Weights of a small GPT-style language model, trained from scratch on English Wikipedia.
Architecture: RMSNorm before each block, rotary positions, no biases in attention or MLP, untied embeddings, normalized queries and keys.
Training: a variant of Adam for these matrices, 161M tokens, 9821 steps.
MLP neurons of a small language model. Each row is named by its layer, matrix (gate and up: input weights) and neuron, and shows model dimensions 0-191. Each number is 128 + 24 x the weight over its row's rms, rounded and kept within 0 to 255. Numbers have three digits each. A neuron's up and down rows have the sign that makes its largest values positive.
After each neuron's rows, "fires in" lists the words (lower case) most often at its 100 highest values on Wikipedia text that the model never trained on.

L2.gate160:133122112136097112125130123162081103163138101152125133133135106170134126147164180118140149131137147139122155084132105132115170127065135178141095143141155159155106147139134143142102144126146111142106109151118096111101097148110093124117127132158105062141112116141157122128121096160152142134127136108137172116141132141160113148134110134158194098077119128121158123129140129177136110131115129148106127149136161145176127129120141108096103141097121099122130129158142118146129157122150120154151147141185163129175086137048069092142128141145122172100118095126136094133120137117125129149
L2.up160:151122073094114120133110112133117106126130137154134123082115152111097152109154138151140088137109124146137145122096133098132158134118123124140170082152098098069134151140146096127092126119130093101109122172083093076142088075099111100136122125142171124120155132087121129107153162129131110152097131099150125185120125108168116159146099147155146102120126129103116103151097116130154114132119148139170131148111125089145190132123151099118101131141163089109090098147151156149152137111159127092149117184133148143110142113124117103151142118153118135172099138134109143149116078157136123152
fires in: "is", "was", "are", "were"

L2.gate569:129099108121120128160082120127107116168122125175126157158140137159165135151126093117086123119120112116145163107147144118132155116094112150114091153168119155123135113120129122171120152116123085112125119115100107103121128146145081111062137175113113131096086139128102143114129123166151176119152134145141159129168106101154127161169092085174145145112112152084123108125147099132143131098116107124146140118156141132129138146155134093166146131138141113111087106123109102114115132104106160139163139144133105146125157097048097141131101147156110163080103123125142159184125139126131149154
L2.up569:137112121109150117142107141106151133134121113177108122168146133146159165154120086106100130112117128132139173110104175134123139129122117129119102159126092161121122102099125128182157167107101104138133135118102115115175118110162086110077169153074157135120097143140130137103125154168123165128151118140127173145163089109137103160159089110176112155121126130112126099137123125143153167114120103139159109100170101125121153145109176089169121127159172137109091117128105092099136151118095164120164122137112122161162145127091148138105141143143116153113102128140120182140135163122141141160
fires in: "the", "is", "who", "team", "teams", "place"

L10.gate219:136089141085129123077140127163132123108164152135141129131057127126145131136079127147138131158098117105116138115080136098115127130102134162144123129167134167150170077106131120097107115114145095123081133155136070105107109131135119131110125133112134151115122135087123125148127124102142158123155155124117112121127168133172152157156074148133115100155137180131091112112114116123156174123111113139130144145146175144146159124102113132128126087142139111121158137149105083103145147120124066144092099149103087113170176155110121132145130142126119137073126098092119121110097138134144105165
L10.up219:119091115116167165061140134140127166139173159132179128149102128116112163160138143150128118118141124120131136112097128128121142174113102149161136164190118149128145086129140098106151100113128078118122136188105100087110111113136135122143115127128123157113129150115111123120130123112150117118186123113102117126166159147131149136164085134151101105145161118132101140147118118126150154166108111137116132142151153126115116129128146139167141108162109133135172136120156151087191176140098083119125148115120091120153137153134154105164126141142125118054138100096158139148093141139165110150
fires in: "to", "not", "would", "ll"

L10.gate663:155089195119109132106086125113132141166158182138118143162138123136104136154097128123165116128128128086096153126104102129139122132099119134132152162126090147119168109096094115133130115091134135170159131145109092117126109120139161127131102109128105153106107123121084164157106136179152194138133125113152101117135177126139123128177109049192140115129140133157123146113161119172155126136078137129109155135144145150130107095165142128120152167145161111112132115136127112109145150134119145133110117077164098169126120093094110117111101110099134139122132145142148139132094138130156136130
L10.up663:156172142098155135105104143112140119126139160163145132160101127082121130092128170150085131120100139107075119143102161107139125151070126127129139139132085142142186114111110076096128112122129175157166138098121108117133131109126137135127086100158124157055102112131106151133135170138136168135109112135135100113154123148058121123149132103133136100131129118177137119124158141148112122099114152100140163120119166139098088129137147117144106120150138178158136099171128124109111136112131146118117103112129148132095116047141146111123099131112111143124134139147144127161125179130125105101
fires in: "of", "on", "for", "to", "in", "about"

L6.gate405:116133102126152172145111119133141172144160142117153170153053130157145129134110132172157135132128131155156141107158119138154134125103125180097064140156130118157169148128143130093115163135125140115134121152125149116131142119143129106115097108123075117103127111123112085125162099125153121098136133107131130145121118171189106141056165123109151104132106133087134142119159108191148132186134123125126152102122131157127152107138120089107141127129125130098134074124109110078110124129070111140111118123106143113132153124129144150110117142134124151130101114110173130158102115138068123105
L6.up405:119130115178114147174158108145113157172143109121184153116132177107124163150114109134101101146122095144141105145121146152102114137123166104149155167124138134108153110167121141114151153115135122108105135102145127112107166161147147133126132123125116106073165096160164120102147088132111141125181091127158148146156145123193169089128137125110143089097088137125131138120116098134170140161134110135098128115117172148104142092099122127167120168090131151151124110139143106136110136131141164099134111092147149136155149129107161098118140111084132150114121124140104115189175128159135149136
fires in: "the", "his", "s", "historian"

L10.gate90:076145150096115125167102150135147155189119115125116100128141139123088137155116092078110118143096106161115137117191136107152165120096132116134088127168123150123130094079101128147133053139111107176138146158132121132121117113134174077107139120119131143088135123137105125094097132138133122110167104115146082076150125165118189135121115113112145140133128141129143151106174125129125104178104148106123136118111139097147124120158173133108157131106129145123130131131150128111132157101109137149153140114135098149161148081093143123105099119143121129094154104156130110156096159118158149114
L10.up90:125145085161119115126127090098100156150091089187130123144115140139153119125147129136109099137173108098111120111098071144147144121076123150162135144101115100150166122174114130131109146146116171139117107093163136142134134112152113125146120078129128120091110153130100170099148152125102100143158126174096127092126115099098141101141133160125110160151184095174151135113097184148111146121106142143116130151147146146109128152135135143125111148155098175135113116164136125128133127167150147109092093141081143175107098120116135104149133116121137136165088134101125148115099152148094102121
fires in: "to"

L6.gate300:130077127128076159099081144160091133104142105128133134174130095137117132131123115123107084123131140116122129166113115112112165105049129154116143145139166154153135125107127125130123104149160120126138115090114160171125134119144129132088143149162061125167072129111146117163107140165121186106166143141132097127119149163133096102150113120092110111119129134084117104137127141149142128131134188156118136154153110140147101104158144132128095131144112128115151110108085069126127127115089086140104116100094136150142173121109125151172088142147108147123109126145137118138123115107116146153
L6.up300:124111155139122101137143134094096149109142090113118102147140123127130103164108120139154117145161140120085127181124125165110147155117102095114143100158156153097136140133078163137146126105181103119161142147163139149160156120140160108122158185142133117126151179149107091150103119136121119142150134140139129112126140175094115121177078131157128101156110123110159110156128131156112137149111138132156158131147153115091098081177111141179076137164130097139124108094086077153120105116098121127097106099107137135139150108145129117108115109149113148155153143146155144090156127105108089120
fires in: "they", "yet", "yards"

L10.gate212:109141130129133132145118119155147144156129120169158111138144141122112141177094152125140142130152074090117169146128121133165142137132083164137070133139146125152152114145177121121110163113117105119111152152112096098111097144124128089119136148105086101131142149129088115116143101106146132152123145116130125128133139141155155169115071096172186100139119169135123130098158115136111126171134107162124143158190146136154174129124096131136134120120146129091092101113111163157103125121095123122169109108066107134128138139103131151152102128118101074101113145105145099117095128137144169172
L10.up212:129108123144102165129110106102132099147124130152123138109138132137074163136108184157147125145150121123148148126130119144121122127124096163154103146116120099128100125131119113117125125094104118121106119164124108102147116134130152091120126153108130134147148150147066115079129097139148097161174106094141166135162130137138150144128118118165166123112122152154134140119119125155176102195117137161094151127099161113156136148129092141128141098148162143089118117067106123170113141103145120104133115122055131107091083142137114119102111153105057104128152103138162104088098106100131162126
fires in: "was", "is", "of", "his", "her"

L2.gate152:109129111146135120156102114146132143143147142201139143136119099170140117137102113088163115144151118167134170098107116098147188131102160150150114116160130155153139097115121124107096156104127101114091161126129107103113147120153135115083136141109128111083131142135115123097128173124077182126151162151134124121148121106150137160085087088144147132176142106110145120107103155125104115099128146115139117134136114125138172135164105085134121145130126122120137125106107131131132144131119109133144099085118091130111171061113090157136131144130122165112155104147121109134114192136123197143
L2.up152:120113120170114118141130133121131142137159140150129115121137117146120117144118089098141134124144125177137162098135133100138159160104178138132103128144125106145164114118111129119106180110115120142086153107138124095140105152174128112080128166077154122101129158137119126115092161139075148142139156150119153129184104079104129141126098092136148155185150105127127106104097130127111127092165110098131103130141093133123155129127094100148090146126169116124106115115104098099134167133106106108151123097091094139100181085146089120132123147120138169140153138152136134129131182159140180167
fires in: "who", "after", "before", "former", "coach", "joined"

L11.gate557:058100120173106116160101127194079170162149089114157137133093152127142124154130148128115121131134134135137116147120116137132143135124100131139144123155172112147137100160139143135138131106109137097176144153154124100114131161153108129119172146103105123143147100141109114148125078153152160089141112164174114110135169149166136131152136141138164153197091115098127101137181135118143155103171126174087143124155113128124131121131130116172135138083145157138186103166138114137126115146075148112135149091120117128098166122130100138126133123108119141152099123126124126126133128171144134128
L11.up557:145132088143160131103114126120151121108156131117108084112125125093111146119091149130122151150139109157162130125124125126112132150149120121143143075098102097111132092123106100127151143118135149111131154178150083124181099066110097097132125139116118181083126135122112135133117068131104116142139112118092129113135135163090153143126170149116111131185134126148118183114172154096135100093145147130149172120100113082096076046127167154125112109134117168140153144148133121103132116138129106115133135121106136178128114087142143136143161130121149149159125139109135133142112108143148096150
fires in: "to", "the", "not"

L10.gate141:135091156112097151142075134157148112145126132178134143097108124150094114130114112147172148122128186132126133123104146148137145107119143132095178137143133115138169147111137144131137158110154108113110094168129106075118120100147152117104122139158108144164135104120103114049142128155142108149131130091132109128121160135168112154160077114182159106119112190125097107149122141130151136118108128140133132131143169130156154151114099119135104116166095165142116095142093121140137168106100081158180138141107135119142120124153132131127112145167094115113114116174097100128082098124122115114
L10.up141:140140175121137119166130129161119092095149131131120090125159149143113150159070113114141119158116096146115127131104103128094122129121155097088142092139116116140146115112118077109145133083106100127078038145114120145140079141158095085120145128146100167117150122116105137133158148130154138132138179133128146155128160158114107153159136162138171119135105156150084122137119083124153181133095142148144133085123105141120119127138108158114101098124116100148102152103122079144154172122140109115091134147114131122088125120135112090090126133098103138114134146130122152083129135106161116117
fires in: "was", "is"

L5.gate25:149117115112136126101127125142101118156141124193149149139119120122161109070142108126119151115151118109121137124158123111107109111150102149149084133117145127134106100139140111113136121131116110096135099112131093104102089161113100082104149123120082122109139125124118150123109134141103159147115148131101103139094100127171149096121129142146166154136146152138126085080142192100183112171120128129060160142120161124154129119110154120128094101078143132139104119131113090172138108151133152137114123124136101116123141096102093129148139105167103126083098062076099128174109136133155111143
L5.up25:145092139130157151129138130148145154119126154176099170153112087131115141115130136128163136118182145082083122079141142123098117146150107178164159145106120104099160082165138094154128103089100189090164127137110097125104097091123158144124126085118125119127098117142105137143115133126137127163145141156156119115147111163139176118155117124163126131151171139161129133115139134098157088176122122110129138109160143113153149106125146103132099122113129130116114104120123138150196144162147147124156109112098089093153117102133089138105143127089154121144119083092130129147093129141138114111
fires in: "of"

L2.gate177:130138096137120141115119146171128147182129120123143158102111154184121131173119144133146133149092114146134163139166135108094130079118166148103096126115136154116124146115120172157073150122126095125147140142114170110133149109147126139129103094143128099141126134099102107137129134191096167148129120150143094112132150076165149139134137101142167143135159133102128092153139099157123128142101101176096137128146145133134153113145106137095145149163126126136135119131119103124131112134134169129157130176107141165159117140048101123111119122163127169075126094096135069119101132146110117148
L2.up177:125161168116135094103127168131147135134118132135113115144145119174131123142147080145133117137130136095105117131145159119089163115089137132105151122125113121133152094153106134153157155134084096166139148084128135146115108175117151161171106148162116148098154162134099157125141148160134157146128139135096123148155101152121108095154167138113078100129159104123181117135122105173118118119141146119137106136137153153127124177130138154129122144112116121161116144155164135124096137129145135115153168110135110132182075150137141134154112100142139101163099201078186148108094131101146097130
fires in: "with", "is", "place", "record", "records", "recorded"

L2.gate589:080126130104144126134103161200099141142141106136139141103145130107123121123108127131141124135142130115121166154170132085144105147122079120116136138133103157133107098099082099140110118125154106082094121170157161118141127102128113098080122122148118109139121125096079121101091106144137109103124143188096121075127140159121146121146083113135128107156154196094113103127139128122137120127135116135112140121154113166150088089154103117166111100160137137111142133131126131080130113133107111128126154106102105115084175103112106147159128135135124128147136108107126077141118134182193151133
L2.up589:097111136081119161128115149175054117110157138150135110107148143118119139114108148124133090126106123122095150095158177099140120155108101124107135138121106139140123138127074083128130101101142150092100120149134154107130119085084090098076114133151138110137137128130065132097105131138122119110108110159108158107123171136118148125156108140099110129171136187110107100114129143112152124146117142132072130116127071132173118115152149136173138069176147130114164110122101124142119092123108111141082131110110116127119145094111127154140119105134123127107138112101115095121165122169151153130
fires in: "which", "before", "after", "until", "when"

L6.gate426:133135129142155129143135125165065146141127105154156103135104109132182112145133113140115096144162134121122082124111144150125151116181096128120071108147130116131120151126166149156125139162143139131102149108142150158102139158123067120125108113121111119133143120135067100125147118168106134134124156149107105110130158130116176129140088138132158119134135158119119084137152168147136130181122105120141159114147133155082117136144138125132127126165152136163132073128115067163126061118145088112105096108113154122135154148106108125105104125186138114174115105151107155124124125099173156128
L6.up426:139127140112149175156144121148094149134167106160129089144136143142182126112137129141119087122186147068129093122116160157131140149141106117124141075139134121116135128133138156128143141147109130130147143129150156113137185157112129123125153135101114058129123096154092083178140100167124129153114109122117102139139157137107182133132136140130111154124133116128119074149142174151129134164118148149142180125140126127083125113138142126145129130179170170167144106114101074173132084124123099105119121086113169146102133125130141112134105119181136128144102102100128155117107110124125150124
fires in: "they", "them", "study", "themselves", "story"

L2.gate617:123117117150130142122100094109136122136136170189143142103136143153118102163102092125149119109126120125174169125116157100155161096149117145156097135146113129117120112084113098104096127131159115128133176149101136117122116102136097103119168126094133070109129159114127159103143115167143109101130163146114136164152153111172129107098119128144193152125126117115123116121129133179167096148116092135114158145136085101119151137130140135150170150131089076112094114089144141174140160156138130137138118142136119125094193091131101125123130171131128155096143128117134112130090121158093131174
L2.up617:135105105128116122131121098088120126119147150167109136084109142128105149161136093148167085100114135097155131128093127107097138129152125102150111164147096145106115141069123091094136142121168143114105146141095154108146105075118103114139153127128132091145141125120150115077162127150125092135136163133103115160145178133147098129104143160134164136102094142122108102149106137196191089134106138122111162171151099096120149135106158145139134156138102091121086134108135153172171159141167139118134119159119152141087147086154143116139130109121132143119127158126117116129107107119088121150
fires in: "is", "children", "are", "rukavina", "belek"

L2.gate198:141128145148133119120115102151079135145163138128146108133129104126132109121087159112172154115162155136164166136125099100118140132096133162149195119119142141140136095102159097131128122107115101069063122118190083120122127080093163131130084119136111131136124126106113153141126140161106092115138113095122131095165088106125161127110113134160092123150170147118071117097121122129118109140109116160117130143108100168139103096133125125118156099138104140102144075148143146135128134167132143125136140100125117125124147081116110157143135122182077135114122132115105116155079127161148134160
L2.up198:142115134153140129143116126131054135156200142133130124128108132119120125106134179106129130124191145118108159127121115098123126129073106162156187130127116138154136101103176125122152102126157107094069137124210092120141087095067164145131118141133130105136126104130126085106142143164128104097117111075101143108151106118120147111115131153157121106136161133154060141103126102107116158138112143156120136136131120151117133110123141146110143080128109128129157112124149145120127148170146120127137156103120095109115114099112100147134152140155103131087130136111122106160109148141116134149
fires in: "while", "were", "before", "after", "began", "started"

L10.gate425:152115147127108140085078167136089159116144162149177138154116134155141147125103167101141135122171137154116137106140111132196150173111082154109148135142146129097125126128130100129124126122114095121081127126109091121135124145114092127120114122157136101107106131138106131088089106116152133138164139130172107119138104149147108109162142138151091136151133129115136129123106149161135143105121168114099149124133109102088146136149164137136137101151179134106117128140134110118118120056130132139153134154123060080102119145118092131169119088170101126125162152152118132169112156182165155129
L10.up425:162119093122152114116079118173099137114139173134157133105129117131113118114123140141085088149133141166148134106120094119121124153089128145117149160104120077129136112094102107118123135137119131105091154115090121122162145125142098134129132104129103128122115141078084131091057109149111170148147143137161118177118134092143151070118087144146118133152156164185154130154116128125138125130114115118100155080153129139140127119097136132121076114162131143109133128134096135071147113117136084137139125123134108131111129145137114170095168125145124080102172160139118133147081143155144159159
fires in: "that", "who", "before", "while", "after", "during"

L2.gate479:150100063152123105124137135152126166182143108138124190152144134132100112169094122118137155146132116136117150129117118122117141116095112150103116133136158138130117123093109173100090147115102124147132109145162085134089131141151133127076138116110125083121094081173144126114131098151147136108122182156158130130146127141161161152110139097143103125160110151087126115105170144148186106153123122149106138123136170164124151121175145122150172109110081121104141089121103125108082101126121119130121124128142119110097181085111098140143102137109089099121165106114139101157117144137113115137
L2.up479:076106171125147125149150105138142109100148134173153054133107121123132133120134127133146133135150125142162144108129121120176133158176153137132143151127123114139109119160138101105146115111181115086127135129075175137166141154091131097144139129125123154111155126131097121096083117122110122144156101124134142114122156106108089148136126140152148139146150146175132111135150111105103118109129095130105161129060090093178087124127162129166114149121145129111114145112112139102184135101085161092159096141125133164127102132100090133096149119126166129129130121149103089125138105137165153174
fires in: "the"

L6.gate238:137127124152130135127127120162134166115086143144164171146125104154131124146115148099142120179132120129148149140138099104158136154100131095129113091126115167145122121137140136144100103162110166159137117116145116074093160123136114148130106121090106090098121122114134104133075123152154146150101129133086129127139106131110125092143096117109110112152127175074136137124109141078102100121119062140113096152190101143122128113140120132139129160141157169170156116197137095132130144170140157132169123109125124088110143124116093123113125136184107107117109081117097155125101125173145143117
L6.up238:133145140132159085120108111165145152113096139138178158137135114162143091140125139098082144156131082125170134130108126108157113130122121104131117086120133164133112149135143144102105125152111158144158131106140120088088149120122123167135110122103126097102145131113131102125112125142119168160103116117096141131124088119124118109147107113105136101160126193099144114147098118073110096090125070119117134171160097133128131121146107133160124165138152170162148129193123107130139099168159159119170114104141128103100149134120079132130107131189087117133110115101116157117108105183140120134
fires in: "new", "star", "springs", "newsom"

L2.gate189:135117127097084147080124127153176112153130166120149129166137122113153122140128115122175173112095128152125102129109113099164138113118139160153109155120141135116142106142122126112073121162128104126141144095119132119104116211128118123157156150106054140106136104140120169155129147102138124122136153164125127135107103125158149134138065148153156118158107143143124111108139135093138154106144071179135114141125121145144140116093127087136117134149124112130149114117138117145100134147138135117129145072154106144134119125104090128104111130145103097116094086143092127127046173169140136129
L2.up189:153112113079114153058046133144173131134132131138169115150138130088116149136152144097164126110112138159138108148116134105130150156133108160150142153110114109093129156144098144092066113143119171109161168136147100107155135145119108118165140106095071163109161119153061143159159146108135143144094125154088150124125116114144161137098118094150124157165111117142136105100157102113137131117155110163149130119158126129133129119147129138164078151143119128131130114115134125128107104167133110123121132122146123147114119101137134111123126179123124116147099103122108164126088121131125141193
fires in: "of", "new", "kousemaker", "by", "newsom"

L10.gate604:149137129109126133097134128142122149121159142095167158122125153161127080164156125090167118144118112154114129099102103120160135152121126149174091141114128142105150141122075104100087119115121130113136094149153101161129121107094141136149129158105132143140155145133103160140106112134112179136096188126139107107089103139100149127150073130153123128133156151110130137076132184109116127192134111165135088116139106147150136118116109136152095134146152118079119091132084163147080143115113140130140155110112095125164126118125087134106130158181161117118168115135080113145109143105123135110
L10.up604:146136124186100138154135179125105094160091110161119124111131127110140160160150102136130124107106129125176118148182109114112166123101091115132117121137123069113092091146174142125115126113062125093139130130147109121114146143121154091143140114141120139107153143144133134152078144147107101152119157080173137157107054094131148107129163134137115135112151113135144140098087125095140110142101095151107139135126150105133100105157153103118146146138138168170109131103139158105118073133178159102147133124095141093136140147163158113125133126117139154143114120117108161136123106156098128155
fires in: "of", "by", "with", "april", "august", "attended"

L7.gate161:112122095137104164186104144125102121176134081131134149115130106144165138150058136151135126155145145141159123144127124120112125108144131149122106128141165156137144131091120160131082141132108170127108106146128101087092145087138137088144146113097094133150136078156106097124131094170133116128162127135128133111132133119109137113141130125155166132094123146123136128105158117135110137112118148107131115117172191154132145114163140140151134185134126170144128100103097096096126086079098160115156102109123126182098169139124101106104074142137097120116140093133093151119132145116089145155
L7.up161:135093110170089181177103150128106119145124123093129132106131110126150176126073136126156103148142144158160113138157133117130134112148123088139087151133127140144112150128134139122106161117094178147131122136111149081085132065127117093154143120105128146157142105180121089118144101178133121117164099114154150134135115118090117107153101125135177110110107109145153110117133126152107146109132145116143105126152182124118127134111154147144142163097142167124117127096092101113108085091089154081164115109127122163110142145124108119133093119144136116161109101115121155120163113115078146169
fires in: "the", "of", "s", "philosophy", "municipal", "philippines"

L5.gate507:106134134115089146091173134111121109153124101129127134177094093127113138145085121072119091124130116101141131130122130134101145098062087126125111168162151120113098125148122131170097105111130136105096148149135121151119149103141172108130150131105103115094115110131134084148105101147130123136112136113096102134115137122139112120120102150122091136098129123136093091085162148127181138142145122093134147173187139170139101143124099100147174124147160102121114139120127120143153156100104148165163151100087113144137173123112143113107104138160153158116139141145065103113111104120087131165
L5.up507:121177114151156126144151125107086143154104171148119105134137166136075143164103113099146134114101128118123098162147143140100117132143107133183122141127171150178136115165165112126118145145133201075119147148153123093135129159125117160134130140107133118171140149127116110142101123151136141115118105113099097125144130119090075113086129141125155108166140097121151155115080156144112139106104119138174126122130115140089124117136122169158127144157099141130128159094103087173167163132143085114104162116115150121120096114133131109158092152153183137131166123121147130087122124111103123107
fires in: "died", "home", "dies", "come", "biography", "children"

L5.gate680:122114143135134094120107064138140119156145123145193162137096110107133101112094153123108149153110085117130172132137113085144106146126099130158078141133111121103133171118144084126116111141126145110142150132130136087094105154140130131152109145096128122132101125123118156096136141150086122141129171152093108145148145166107175106140143171115172103121121167110090122048108136111101141121092168143118099117129156116157105085119147135140123132105158160116156123111155135109140143113116135131139132123175113116103136128107103091162118133142096118101148144152063100172122129108138123169
L5.up680:114084123139130147107097101144143112171145141129156116130073108113134113122106137089136127102109138097138093116140109082143121109163098158151114172123119108107118115125116113135119133095116143086150155149131114094135104133115130111126130115102107138137166120149140123081110131183086137134121157099085080160149155140094157097086080162126121164127123172148117124081133101139144123140098145161124092153130154119134127102123168130138105140137141114088147115163108124099132155120145142106151122111172093126137129081132111097119113104120088092052133145143088106151121172101125144161
fires in: "of", "succeeded", "by", "to"

L2.gate321:138168115172173107165089140153086190147141109125120162156157140138100121149122126115141138127103132109082145157176154142124119096105149148096099142155154119095119137116090158120076102144134109185124116159117117132132115111159151094091075152130088160127128141098088126146112125164138169130143137128138105054129153161166107093121147115153118146143185153135120121144136125156146125092141128179118125113124172168111132116119146125097136146124145111132133078113127123124156177134135127147144137131108122154166132115124099132136134114145126184138131112134136132103119121145114091145
L2.up321:154155099142175101146112155145077156149116131108095141168166132133111129130128111138132161122116120146084148150181176131108107114118113138082100115125153113069124113130098171106105097145139096159124125178092114142140111154116128096110091136145092135117172125116088106171101133138106146134137129134128090082134155147157118076125151120162135128150186130166149106146122117142124120105116101169109117112148171142091124151090161161089133156121112126144130083116124143140143159134144135114104147130128123142136102137142121129124128106149131128121113154102141129090117069157114077156
fires in: "music", "with", "record", "records", "recorded"

L10.gate588:158145103166094137134112078182113150140132124166113147094114130122107143165136141160102138106105125080138133133081097107064113119117126108113139179156127140161131120128112165173137147089156154099145135176143097118130150135143125110128180122141148111191117129137084136120149072118187133112140168140126146110156143172126133150151130132113120111151124151118048126127138101139145129149145149112144138173114131123119128099141136144090138145105152115104164090127114108151108123143140132104106097113146108147146165155105135094163132134127127174125106085107155133135124109132126144128
L10.up588:066115084117161119112119141130163134148162129144165109070161117094124103120107149144137142111086133098094155108148157110134151145093121101174109119098081144094125107144131125080122139128133169118151141128093109140105106123143180161136121101117123150120117129123083100109123106139132141103124134122110119123086186162129125112155126112112114155151119142122113136134108134129047152132116108174120158107141110117143096071168158117137142112151089145167158132133159139106113131126093119132163134111122107155109135121151153118084109141150128083098140114106120139146100138164142124177
fires in: "to", "not", "t", "shall", "should", "we"

L11.gate248:143136147145082137133141102182160138145131131153128110116128146147093137176117097112148154143124158152117141100103142113124111093137126097164164182174134113170177128142115117114100138105154170080108102159122133122088130123141147076109108090104128117097150132127108126083095131136112149123175170140129112123100164168095127140152092124140149146138161157150119158123124133126162139163080124154110109089136106137118080117143125133169146125112155170114130132178113098116119147127146136131141152107085093155140161136135125135184109126105118128111130079138103127164114138090115134125
L11.up248:107095162102087155164129117169123142128110118135114109101129112152080146132138124104128104110128101100094143114166105089132131130113103157142107146151141121153125129103115143149092166123128165109123131162173126150102171118124122093165106109112130108148143136135145094104137138123128144147128113124149159144109128179136119151160114091132117118171100136117120136117129080127153089120103156139031154134116082084136145138101142157125154131103182121080117099126118121148128132116139131138116125144077088107107121151120157134113149148088126157121110083117064094146097120102138152145
fires in: "was", "while", "as", "is", "prior"

L2.gate561:147115174131125114122083146188144113133114147136077144118132103147136124160130134151122179131143125096097178121157135139100129090123124167123131105096121167111147146160150104119058150109117093156126143174111141113138150124139167135131121163143129137105119148121150110137112154161141131154132112190140061066151130128131117114130135100149160103131138103152143077111119131146143119139140101133113118076150138147118121052161119161110132177141132146137118127108127096136153146160114111123132161128128128105132126115072103133131153115157107114134104129118151127148086117128180147137
L2.up561:150144167161121103119121155168131114138097142132078149084131128135110133157126155166133173113142140091114133112162136116125090109092110155112122094087116156075129160162149125120089120126158113149138123182111154111147141095123165137169130134130122158122110137153125091144120135173121140150138095171094095084119184149131091122143121102149151101122114106131138075138105123139118123128116124150107144093164133154100149076148111170099136170109124122152147098115140133148159152163127117114130159122135134140162122157103124140132157123159085088117096128114123095152075111124167115131
fires in: "records", "record", "recording", "recorded", "with", "engineer"

L2.gate530:100081148154105130141128138164071130165165141173157174145119119146119118146139142114108112133138168137111143128105073124186161126116071188122102163118137127147082125137101139115120128117147108111139125116120109101129143133172132130088122142099127144118128141123078128111113108145128192103160153123149121133094075130151119122115092142171133096133098187094102123077146130121144116115145128125107162104118126114148141140192122094135112149119149113121114134150066124144115148133105141122166134146129120142122156080092082137136100139138120125112133110133116097150139145120144101139
L2.up530:135079147160114149113153154138066135170167126145144155158101135124115141143153164150096084134117149125133138140083082121159129161111077148159139160105132132123085123152126120102145132110135124106171124122142114097163129144155149168102158154100157157114163115150090100116145105141131209136140139102177134162094120154135139142157083136173127082122085173106107135129126104108144122134151112137107139087121100113116158122161110114149118150097144111119141142114080130111127149126114153103141156141109128103104135119139124109143125119145122121109119099153134096131144122089166092150
fires in: "at", "the", "from", "attended"

L5.gate267:152115135127134109164100112132110123140144116144130134117126145150149127154125152160112170161131125124150111133108107080147102163143100162141135103118149134106153118138108132146096153138149101106130120172141107131105099138138107077072098151107130120130123125138092161099168124160149188130131104120100107139144168119137178103125123085163178129115104165117101112118114121102143126125132131120113181118144162115168148100143134127143106104140158145102099130137072078140134089128131131127124107104146133096138141165112069113119073098123123122097141137080123095189090140123163093145
L5.up267:123107164128160126131112145149127132152152171103088141104124138111133103152121163170140171131121151090144108160132108075127110159159096163145128084102137131111120124152091110148119130120111120081132159137112130137106096092121123140102117147097153129134136114161111183108194139164135144141126116095151124129142134109127180114101116078139147136105098149153119135132113139093118103174121123131130144065115140117172153135124124139164095076146159124121107093146120091094135133122138131124111089131134131136149128148119072118093083107110153104142105114088101084164107117102134112162
fires in: "of", "academic"

L6.gate249:081117143183120111108131070150096111159147172186126189141098133128113080146122121146163155124125115112103142139086094132151172071160098118136180132128146137124151164126152131128118147125141139115130138154124145101102147119132129078125160107120097121123101143120122140113142080150105107150150119134121142112100098187143126090129094131146136207127084099120110133154154130125135114106145150153139116133158165154144170076155128105104147130131160106136122119091123099122112141135130133127092131160139121098153149126089085127124117142132106111147128117137116153154127143124144149157
L6.up249:107120141173117148123151087115113155108171146170116178130148107109100134143115153110146144121141121098097122129135131147148157101151079128142110130104135125116126122144132102128115117112101162166165143151094117082119087134121132128142156095130144141142112109164118180136145114168114097162147085125169170112133111181141130145138091118166116178138113096138137148132152122128154105135118112151102128096149186120149165115139139115116137149114144110116152089085102150130124084068149171103108092122094121141178099154131119098098143136156093108156118086160142152149117122110138124134
fires in: "of", "the"